config.toml
d_mlp = 1920
norm_eps = 1e-06
grad_clip = 0.5
MLP neurons of a small language model. Each row is named by its layer, matrix (up: input weights) and neuron, and shows model dimensions 0-63. Each number is 128 + 32 x the weight over its row's rms, rounded and kept within 0 to 255.
After each neuron's rows, "fires in" lists the words (lower case) most often at its 100 highest values on Wikipedia text that the model never trained on; "fires after" lists the tokens most often just before its 100 highest values on Wikipedia text that the model never trained on.

L6.up138 [199  66 158 145 139 164 110  71 129 112 117 126  81 121  93  37 116 149 139 101 111 158  89 117 197 121 128 155 131 135 109 132  63 182 131 113 168 166 183  64 166 113 134 137 172 129 120 165 121 155 138 102 129 140 146 108 122 100 141  88 114 130 130 168]
fires in: "the", "of"
fires after: " was", " is", " one", " been"

L12.up1822 [153 171 153  97  42 161 147  80 162  85 134 149 109 152 152 138 174 154  92  91 133 122 117 142 194 156 172 164  77 137  98 118 120 206 157 111 118 133 161 168 138 132 142 126  73 160  73 159  67 111 148 133 175 149 166 148 182 120 125  87 122 102  94 138]
fires in: "which", "that", "it"
fires after: ",", ".", " The"

L6.up232 [153 104 178 144 121 122 119 115 147 131 121  91 125 117 119 138 122 135 104 120 145 128 114  57 148 141 151 111 211 143 112 149 126 118 147 145  96 118 170  95 110 100  87  97 137 135 135 147  91 178 192 109 155 123 158  78 115 147 137 148 122 126 123  30]
fires in: "he", "she"
fires after: ",", ".", " where", " when"

L6.up1091 [134  61 202 146 102 167 116  73 127 102  98 160 151 179  49  87 102 137  76 217 125  74 125 100 107 123  86 185 129 153 129  79 107 126 115  96 101  60 136 145  98 140  97 160 136 147 146 116 133  99 170  81 124 127 201 123 125 125 152 109 169  49  64  54]
fires in: "he", "they", "she"
fires after: ",", "."

L6.up468 [130 138 142  43 144 192 149 150 155 149 150 119 108  84 118 158 114 168 152 137 121 110 111 110 107 152  85 141 123 140  85 125 124 148 165 107 165 138 119 217 138 129  82 133 128 126 141 133 128 152 135 128 105  63 121 101 170 186 138 181 113 118  89  95]
fires in: "a", "an", "history", "2020", "very"
fires after: " the", " on", "=", " in", " a"

L12.up151 [115 115 177 138 105 132 144 108  56 107 130 136 142 115 176 132  67 112 106  96 130 128 178 111 156 125 111 195 175 131 167 153 141 128 161 147 131 164 166  95  85 111 135 126 188  68  66  97  85 157 139 135 162 123 125 113 144 126  73  53  99 155 149  78]
fires in: "5", "1", "9", "2", "7", "6"
fires after: ".", " |"

L12.up612 [184 133 167 141 174 135 141 100 157  94 135 181  94 116  97  88 237 149  85 157 163 121 115 130 125 111 164 176 112  44 135 168  65 209 117 138 118 150 148 177 134 141  80 167 131 134  83  78 125 165 145 108 128  70 154 147 184 136 155 143 112 131 152  94]
fires in: "with"
fires after: ",", " Medal"

L6.up1695 [ 90  72 121  79 172 108  97 175 180 201 180 136 149  95 169 168 170 138 106 151 130 138 110 166  98 164 101 142 113 152 142 109 120 138 142 112 175 103 142  75  92  98 144 125 138  57 152  69  99  86 133 147  83 102 128 107 120 124 134 129 103 169  98  54]
fires in: "first", "new", "other", "another", "next"
fires after: " the", " a", " his", " her", " its"

L6.up117 [105 119 218  90 113 135 115 107 117 118 144 137 117 144  84 128 128 109 129 219 102 107 180  46 108 143 148 110 119  96 116  49 125 171  98  58 185 114 120  95 145 134  61 129 133 126 108 101 122 102 151  92 139 104 170 128 209  97 113 151 145 101  77 163]
fires in: "which", "as", "one", "an", "second", "former"
fires after: ",", "."

L6.up377 [129 126 148 159 146 133 101 112  50 109 159 128 120 155  96  86 109  97  96 169 105 144  78 115 114 114 168 125 101  93 131 123 118 158 170  70 182 160  89 137 139 159  78 148 111 144 124  79 139 148 136  99 177 115 144 153 118  81 161 105 194  87 116 159]
fires in: "in", "that", "called", "although", "while", "if"
fires after: ".", ",", "\n\n", " is", " means"

L12.up1593 [146 169 128  74 123 111 182 170 151 211 133 109  89 155  87 102  99  89 117 110 163  73 101 172 143 136 118 181 184 120 150 134 116 134 160  96 143 209 137 144 148 107 106 180  98 118 136 103  98 147 177 104 110 169 139 114 121  95  89 115 101  96 122  69]
fires in: "january", "march", "may", "july", "april"
fires after: " on", " |", ":", "On", " from", ","

L6.up162 [146 113  98  76 109 151 158 103 176 167  60  96 156 139 126 130 102 139 133 170 134 168 144 121 127 148  75 139 154 106  99 111  92 147  69  68 158  88 204  82 128 114  66 135  99 118 127 128 134 138 137 114 118 110 123 184  95  67 133 136 124 104 100 149]
fires in: "and", "carpenter", "carpenteri", "house"
fires after: ",", " Car", " car", "Car", ")", "-"

L6.up1786 [123 143  97 123  59  51  87 120 111 186  70 117  89 150  99 108 193 141 148  97 146 158 136 140 142 123 106 118 135 116 227 119 121  92 124 116  81 129 158 179 109 139 132 151 117  62 134 130 128 169 116 126 130 177 121 126 122 168 126 158 147 135  96 139]
fires in: "japanese", "far", "fame", "various"
fires after: ",", " of", " |", " by"

L11.up1610 [146  92 190 102 121 152 141 193 148 112 111 113 171 126 105 122  40 130 131 119  99  78 165 126 108 136 113 127 103 120 133 146 175  66 113 132 161 195 119 159 128 116 138  98 170 115 108 115 140 132 135 144  89 115 161 104 122 152  74 123  69  94  91 143]
fires in: "the", "s", "her", "their"
fires after: "'", " to", " at", ".", " of", " in"

L11.up1146 [145  81 180 127  84 117 160 122  75 119 112 182 193 157  91  70  97  59  55 121 175 131 122  85 162 125  92 113 120  99 172 154 138 182 172 112  91 139 174 102 121 127 135 114 138 121 113 180 110  99  88 160 122 124 140 141  70 142 108 174  78 129  79  79]
fires in: "the"
fires after: " of", " in", " for", " at", " from"

L6.up200 [190 135 121 140 143 195 201 143 111 143 163 121 135 136  91 140 151 110 119 162 107  78 158 124 166 130 133 146 177 113 153 135 136  93 161  97 153 104 190 152  76 139 134 130 112 104 116 149 142 193 164 137  51 114 152 127 194 117 118 123 140 119 120 154]
fires in: "and", "then", "https", "or", "by"
fires after: ",", " and", "tt"

L6.up1105 [145 139 112 126 108 151 197 142 107 109  23 176 147 146 132 144  15 107 121 165 147 146 188  66  82 105  98 190 112 109 121 103 134 129 126  59 152 103 143  77  52 119 179  97 112 142 118 154  97 146 126 131  64 128 133 208 136  93  90 152 144 165 117 154]
fires in: "the", "their", "other", "its"
fires after: " and"

L6.up1168 [ 97 137 131  94 124  37 154  98 105 155  94 202 148  90 143  81 159  96 115 147 105  66 146 119  84 151 158 162 143  87 152 163 127 103 158 116 147  93 105  90 107 119 122  97 109 167 102 133  66 177 130 128  94 112 154 122 119 103 147 107 102 179 128 132]
fires in: "suzuki", "members", "cast", "band", "two"
fires after: " Su", " the", "=", " g"

L11.up420 [ 62 181 152  76 153  98 102 126 108  54 177 103 169 143  88 121 117 173 131 150 108  97 141 145 124 132 147 187 111 148 110 152 175 192 109 150 167 249 179 152  96 167 112  95 100 144 105 139 133 127 127 105 123 137 160 114 114 116 118 110 148 103  97 153]
fires in: "the", "at"
fires after: " to", " at", " on", " in", " from"

L6.up716 [120 123 137 134 104 135  91 140 107 134 101 101  80 168 122 157 117 190 149 189 137 127  90 121 108 152 129 100 153 107 169 138 112 136 149 165 167 106 149  87 162 176 104 131 126 108  44 137 135 146 125 143 140 139 127  74 140 145  66 155 103 188 119  90]
fires in: "japanese", "american", "british", "slovenian", "a"
fires after: ",", " an", " a", " is"

L11.up1876 [100  86 130 174 132 101 157 166 104 144 121 175 110 172 156 141 132 153 149 108  96 156 122 122 129 134 187 171 138 117 100 155  74 148 170 108 161 138  97 136 105  98 131 169 154 140  61 168  98 160 136 193 121 133 164 133 110  94 162 110 172 166 167 153]
fires in: "1", "2", "portrait", "3", "0"
fires after: " |", "|", " Port", " port"

L12.up329 [148 150 128 141 135  55 117  90 128 128 106 147 174 179 186  85 136 115  96 165 123 114 125 159 145 130 149 147 125 103 145  89 124 166 158 141 131 129 143 153 170 145 108  98 158  91 117  79 136 147 184  46 106 140  76  90 204  51  90  75  98 129 127 100]
fires in: "november", "september", "march", "july", "october"
fires after: " on", " |", "On", " On", ":"

L6.up647 [110  96 142 182 108  95 168 182 183 140 134 132 129  85 129  92  96 156  68 118 129 165 133 121  76 154 107  98  89  99 117 158 144  54 127 137  73 110 124  99 151 128 117  77 130 129 101  89 165 128 215 131 145 145 192 111 173 135  98 134 140 160 138 211]
fires in: "japanese", "human", "russian", "full"
fires after: ",", " in", " of", " and"

L11.up747 [153 140 112 123 182 162 148 160 111 148 157 106 105  86 120 129 132 149 117 144  94 165 108 121 148 142 157 190 154 131 157 157  75 156 152  62 210 165 141 154 121 108  78 111 129 140 166 180 102 127 117  84 173 140 118 107 170 130 119  64  83 142 136  81]
fires in: "of", "among"
fires after: " one", " Hall", " each", ".", " two"

L6.up494 [142  85 235 137 115 126 123 154 133 183 125 127 103  96 161 181 112 151 101 148 107 139  99 109 160 143 118 159 119 113 146  83 104 173 158 103 178 120 154  88 123  96  65 125 162 179 143  73  86 124 151 134 112 102  98  80 143 100  83 147 185 137 198  94]
fires in: "first", "most", "only", "last", "second"
fires after: " the", "s", " his", " most"

L6.up661 [100 107 190 103 155 140 109 148 102 161  74 182 140 199 104  89 153 110  92 128 108 141 146 133 120 124 169 157 141  58 129 162 121 126 170 149 122 164 121 124  78 146  70 116 134 141 166  97 124 158 210 112 162 132 194 155  91  99  75 133 156  97  95 181]
fires in: "after", "when", "during", "at", "following", "on"
fires after: ".", "\n\n"

L12.up652 [174 134 128 124 112 119 125 120 121 113 156 144 103  76 166  80 102 160  84 186 113 145 117 147 121 127 142 170 128 105 130 159 197 109 139  89 142 171 193 152  83 136 166 182 108 171 169 114 118 147 122 130  89 100 126 189 113 137  97 110  76 158 128 120]
fires in: "the", "his", "s", "their"
fires after: " on", " at", "'"

L6.up1666 [131 119 155 142 149 131 121  94 181 174 127  94 157 101 141 107 108 188 141 121 112  67 175  95 113 131  88 159 138 179 129 123 155 173 129 114  98 137 117 106 122 152 131 143 180 114 153 152  92 120 136 118 123  85 140 103 190 185 189  94 116 181 100 107]
fires in: "the"
fires after: " of", " in", " on", " at"

L6.up886 [153 131  49 145 125 142 121 118 112  63 127 145 135 149 124  64 213  29 151 175  81 114 109 123 136 138 143 164 137 131  92 185 127 133 129 125 152  67 172 136 128 110 156 145 134 133 118 116 154 133 120 176 104  90 142  98 107 116 107  59 100 223 108 148]
fires in: "also", "have", "be", "has", "later", "were"
fires after: " was", " were", " is", " they", " are"

L6.up1764 [ 97 132  72 112 126 143  92 139 134 120 130 194 194  64 107 145 173  91 119 219  93 107 113 139 142 124 192 144 150 143  58 123 116 100 124 193 165 156 161 166  84 136 126 144  76 127 152 122  96  84 142 144 206 153  94  75 106  73 135 137 106 123 138 182]
fires in: "as", "it"
fires after: ",", ".", "\n\n"

L6.up1236 [165 101  96 116 131 128 118  45  91 120 100 123 127 156 130 152 116 104 148 213  72 127 149  92 127 145 180 121 135 131 109 146  87 185 115  91 169 140 142 149  93 136 123 128 135 159 161 124 120 165 116 139 158 141 143  98 112 113  93 127 141 153  80  82]
fires in: "a", "was", "in", "an"
fires after: "\n\n", " was", " as", " and", " \""

L6.up388 [130 111  68 167 130 123 170 152 159 168  74 141 138 142 154  96 108 121 150 132  68 180 110 139 105 140 128 133 100 123 125 157 163 104 130 142  78 108 156  73 133  93 117  70 115  89  88 148 137 113 145 115 144  76 121 151 140 140 141 144  88  28 164 148]
fires in: "japanese", "that", "who", "which", "old"
fires after: ",", "-"

L6.up1142 [ 67 142 171 115 128  92 132 160  91 128 108 167 115  83 136  92 150 141 104 160 131 111  88 132 126 152 192 107 150 150 109 111  92 169 133 166 154 141  87 138 146 132  57 121 159 125 142 104  76 119  84 162 147 175 106  93 153  79 112 117 114 150 129 140]
fires in: "one", "time", "of", "among", "recognition"
fires after: " the", " was", " is", " one", " as", "."

L6.up1049 [135 108 150 101 153 187 120  83 116 149  78 181 102 156 133 140 155 180 113 157 123 160 131 129 139 137  75 152 118 128 122 124 124 206 172  97 142 109 198 145 137 173  80 169 115 111 142 101 114 120 119  92  74  96 110 202 137 144  85 111 154 162 126  50]
fires in: "the", "which"
fires after: ".", ",", "\n\n"

L6.up638 [138 102 142 149 138 120  64  96 145  87 148 119 105 163  88 119 127  93  66  83  73  97 163 122  92 149 177 164 138 127 101 113 132  38 105 135 187 116 125 114 145 112 146 120 114  83 108 129 112 156 166 130 165 111 146 158 163  62 116 119 175  97 113 114]
fires in: "with", "and", "while", "from"
fires after: ",", "%"

L6.up504 [ 68 135 188 150 137 167 107  82 152 162 125 137 116 160  84  98 182 109  96  96 144 160 164 158 109 135  88 126 110  75 137 176 141 112 145  98 163 147 156  92 107 167  87 137 143 120 160 110 140 151 161 111 108 139 139 129 140 112 128  87 129 105  97 151]
fires in: "the", "this", "same", "moved"
fires after: ".", "\n", "\n\n"

L6.up391 [ 99 128 104 113 145 148  95 123  72 158 132 186 158 113 137 154 138 153 137 154 118 105 112 152 127 122 143 158 105 131 148  88 162  99 199 125 133 169 127  99 124 107  99 105 147  88 201 163 106 197 202 156  92 112 112 137  81  88  88 104 186 174  58  77]
fires in: "the", "in", "for", "to", "a", "an"
fires after: " and", " or", ".", ",", " but"

L6.up689 [134 133 146  98  98 110 144  94 117 130 185 169 164  91 126 175  81 126  91 185 111 157 149 142  79 129 202 123 134 126 146  93 178 143 174  88 134 143 113  45 102  67 100 157 126 109 103 118  88  98 174 118 145 133 113  79 164  66 138 146 171 113 104 122]
fires in: "it", "which", "this", "they"
fires after: ",", " that", " but", " and", "."

L11.up1633 [160  91 127  97 182 131 109  91 146 107 168  69 126 108 216 157 135 152 156 183 170  70 105 143 172 137 100 109 156 169 115 108 114 187 110 120 108  92 110 146 146  99 127  96 113 179 140 138 155 114 116 114 179 149 143  69 110 123 127 102  81 136  78  79]
fires in: "was", "is", "and"
fires after: ")", " He", " and", ",", "He"

L6.up321 [182 140 184 103  89 139 105 117 115 151 137 178 147 175  91 102 120 108  90 134 116 129 143  98 106 150 191 170 129 141 132 150 137 104 143  77 121 118 148 145 149 138 100 173 112 178 134 117 110  97 171 129  82 151 132 109 165 109  93 147 165 130 143 136]
fires in: "a", "an", "all", "two", "three", "aage"
fires after: ".", "\n\n", "\n"

L6.up1495 [136 182 121 171 197 112 147 157 104 110 151 203 171 127 156  86 123 129  92 122 150 125 127 100 114 130  75 120 137  97 124 201 143 190 127 102  53  97 131 101  97 134 160 141 138 106  55 174 123 116 111 117  69 107 127  73 138 166 114 114 156 159  70 172]
fires in: "other", "all", "most", "what", "two"
fires after: " in", " of", " into", " for", " In"

L6.up1195 [129  40 142  98 150 127 134 154 126 122  84 169 181 101 124  84 127 105 149 175  99 165  58 144  81 152 148 148 103  96 164 110 169 129 142 139 120 132 158 115  76  47 108 123 134 124 162 128 145 166 141 117  78 107 124 119 113 133 125  77 194  99 158 164]
fires in: "he", "she", "they", "it"
fires after: " where", " that", " which", " he", " when"

L11.up1795 [ 93  87 225 144 103 119 122  96 114 102  43 137 141 191  86  35 108 182  70 163 110 175 129 143  97 151 158 140 150  97 108 142 152 153 167 105 112  98 179 101  73 136 136 106 184 124 126 138 110 158 154  96 206 154 139 163 144 135 132  87 155  74 128 146]
fires in: "however", "when", "after", "while", "because", "although"
fires after: ".", ",", "\n\n", "ca", " In"

L6.up1025 [ 99 100 128 134 140  87  88  94  84 178 103 139 117 120 127 136 149 162 136 185 132 198 102 119  61 138 138  98  97 130  90 161 159 144 122 156  96 164  91  94 187 163 118 109 136 147 136 134 122  99 129 136 128  78 123 142 131 105  13 137 103 159 116 132]
fires in: "japanese", "chinese", "danish", "american", "states"
fires after: ",", "\n\n", " a", " United"

L6.up974 [141 141 170 121 141 112  81 110 151 133  86 125  69 113 134 114 100 119 118  62  83 129 180 111 164 155 143 171  89 167 130 106  64 166 106 127 187 120 129  82 160 138 105  55 130 149 162 117  90 136 118  92 126 156 106 150 149  89 170 129 107  85 119 119]
fires in: "one", "used", "part", "also", "use"
fires after: " was", " as", " the", " is", " were", " a"

L6.up1120 [101 132 137  90 109 154 142  70 147 183 165 114 138 158 128 183 126 116 108 251 122 108 100 118 143 117 156 194  57 116 127 100 130 164 119 110 140 148 157 140 102 147 107 140 120 144 138 104 107  93 182 190 160 122  98 180 146  37  79 142 142 129 154 142]
fires in: "a", "main", "major", "important", "an"
fires after: " as", " the", " a"

L11.up1383 [100 141  99 174 102 108 140  93 134 179 105 119 116 137 105 154 128 115 125 112  92 170 157 130 122 130 146 207 131 153  96 131  80 120 146 132  64 144 170 117  74 138 106 143 171 160 172 121 121 152 148 156  79  99 101 134  80 104 156 132 122 116  92 113]
fires in: "a", "an"
fires after: ".", "\n\n", ",", " and", "\n", ":"

L11.up1425 [128 122  88  95 161  52 111  77 142 126  60  99  88 145 150 107 136 179 179  84 107 126 143  59 157 139  83 102 217  91 161 173  44 158 144 137 118 146 116  86 141  50 139  88 140 111 136 121 164 121 122 122 155 102 165  80 196 123 129 165  98 130 102 191]
fires in: "was", "is"
fires after: " He", ")", " and", "He", " he"